Part of a small language model's weights: 9 layers, width 384.
MLP neurons of a small language model. Each row is named by its layer, matrix (up: input weights) and neuron, and shows model dimensions 144-271. Each number is 128 + 24 x the weight over its row's rms, rounded and kept within 0 to 255.
After each neuron's rows, "fires on" lists the tokens most often at its 100 highest values on Wikipedia text that the model never trained on.

L4.up392 [115 134 107 137 140 182 139 128 112 140 120 119 170 119  89 110 116 158 110 115 119  79  82 107 126  98 115 158 105 111  94 171 143 188 143 182 126 132 120 101 127 121 161 155 129 121  59 155 148 119 108 134 121 168 129 111 128 133 153 132 117 135 103 143 166 153 158 119 103 133 117 151 114 112 140 132 133 120 141  92 101 127 111 121 173 121 114 149  82 149 117 139 153 136 141 104 128 137 104 128 123 137 134 140 119 126 138 123 138 100 149  98 129 134 101 157 137 134 144 104 123 145 120 134 134 136 109 126]
fires on: "g", "e", " single", " Sub", "ail", "od"

L5.up141 [148  82 137 113 137 116 122 144 167 135 128 133 112 138 148 113 124 108 130 142 106 163 163  83 169 117 165 135  97  88  86 144 115  99 105 130 136 147 134 139 113  90 143 121 105 131 106 114 146 160 143 146 104 106 131 185 126 150 139 107 150 134 108 137 141 112 143 111 131 134 141 121 123 191 155 131 132  96  99 127 151 128 159  77 104 150 130 125 129 137 116 151 103 128  94 107 149 136 120 124 130  93 120  99 142 181 158 142 125  98  99 120 167 151 120 113 100 162 141  93 132  98 146 141 150  90 158 146]
fires on: " (", " has", " |", "ort", " Title"

L4.up1278 [132 128 173 138 125 148 136 111 163 115 131 112  90 154 146 111 106 150 110  95 185 126 128 122 155 101 131 140 121 124 150 124 110 147 137  93 154 107 177 142 132  93 120 154 143 134 101 120 158 126 109 145 164 153 144 122 115 138  69 118 127 132 187 101 129 137 128 178 120 123 129 117 122 150 129 125 150 104 117  95  98  99 136 107 116 139 144 138 138 132 104 158 145 135 114 120 117 152  89 144 120 171 128 149 142 101 139 114 142 121 182 103 163 162 118 113 102  93 124  77  93  78 124 140 132 148 126 111]
fires on: "se", "n", "en", "e", "che"

L4.up641 [150 175 113 101  74 123 122 144 185 151 132 140 134 112 150 101 156  88 135 102 114  86 118  98 136 148 126 102 130 149 153 119 118 126  89 127 121 140 111 144 123 150 141 117 117 140 116 125 112 134 166 102 125 112 142 150 134 136 100 129 127 156 173 134  98 188 151 112 117 183  87 159 135 129 109  92 113 101 121 173 118 148 143 108 164  86  89 155 130 114 150  81 105  89  91 115 128 154 126 111 120 134  96  96 164  98 110 137 153 148 108  86 121 146  86 166 131 109 161 120 118 100 148 113 147 156 160 108]
fires on: " under", "si", " age", " via", " like", "cess"

L5.up81 [125 112 133 147 139 144  97 130 171 133 118  87 135 131 161 118 100 107 114 103 123  71 120  73 129 135 103 176 144 185 148  92 167 123 134 154 138 106  99 146 148 154 146  94 127 141 120 120 150 141 145 112 109  79 128 136 101 134 107 133 141 105  83 142  88 152 151 180 111 173 123 153  91 113 154 127  98  95  86 142 132 140 156  91  94 107 113 123  99 119 109 141 138  92 124  99 127 101  76 133 109 138 151 137 110 129 167 136 158  73 144  77 120 112 144 138 171 119 127 148 101 155 118 123 118 112 107 108]
fires on: "-", " To", " For", "ve", "ta"

L4.up253 [154 123 136  72 158 114 131 165 117  97  93 110 139 159 126 123  87 139 132 132 116 116 146 116 141 122 141 138 127 131 141 132 111 120 106 134 128 135 124 122 138 135 132 125 152 155 150 138  98 118 143  76 135 131 133 129 118 132 127 128 148 135 125 144 136 117 180 127 123 107 114 137 128 135 196 128 132 112 158 120  96  55 145 131 120 148 108 103 125 111 155 114  91 149 104 127 140 176 116 178 105 134 106 111 135 144 141 135 124  94 141 135 175 110 128 152 151 137 163 112 115 120 132 139 165 110  93 132]
fires on: " of", "ac", "une", "alle", "im"

L5.up1343 [178 126 140 112 122 116 134 121 143 157 143  84 118 122  79 166 163 189 119 144 159  98 111 132 156 129 135 152 138 130 143 127 163 138 112 157 151 147 113  93 105  96  69  75 165 119 147 105 112 154 117 140 129  91 129 109 124 111 114 136 127 128 159  99 142 151 120 143 127 127 166  88 113 138 131 181 178 120 107 124 119 137 160 119 104 122 171 107 129 164  93 122 135 103 117 146 102 130 125 134  74 117 137 127 179 107 164 128 122 134 129  93 137 120 122 158 122 118 140 169 144 122  87 136  93 130 117 125]
fires on: ",", " that", "r", " (", " \"", " in"

L4.up1110 [138 126 179 129 134 118 105 112 132 149 142 100 127 140  86 104  99 155 129 127 119 119  88 143 112 120 180 103 113 169 124 136 128 112 162 109 144 107 161 132 142 128 113 114 158 133 109 148 119 115 140 139 116 105 109 160  84 154 149 130 112 118 131 114  97 143 127 176 101 159 121 130 112 154 145 112 121 121 105 159 110 154 162 148 137 111  87 160 128 149 140  84  85  91 115 131 141 122 140 146 142 112 105 155 166  99 111 167 125  54 133 119 139 145  89 159 126 113 156 155  99 161 132 129 158 113 172 113]
fires on: " not", " up", "ts", "aus", "urg", "uts"

L4.up767 [104 138 138  56 151 148 137 129 124 163 142 120 152 124 120 135 152 134 108 111 155 133 143 124 146 107 147 114 131 173 132 116 101 172 122 125 196 133 125 154 122 164 146 158 132 115  99 190 123 172 113 117 150 154  99 111 118 157  57 120 169 115 145 108 117 127 125 174 103 128 131 106  85  91 137 177 136  97 152 161 133 137 145 129 168 136 130 128 148 168 116 144 135 111 108  95 121 139 121 139  90 162 153 141 116  83 109 125  90 139 134 139 157 122 105 103 112 107 142 129 144 115 149 145 106 102 139 112]
fires on: ":", " w", "g", "ng", "th"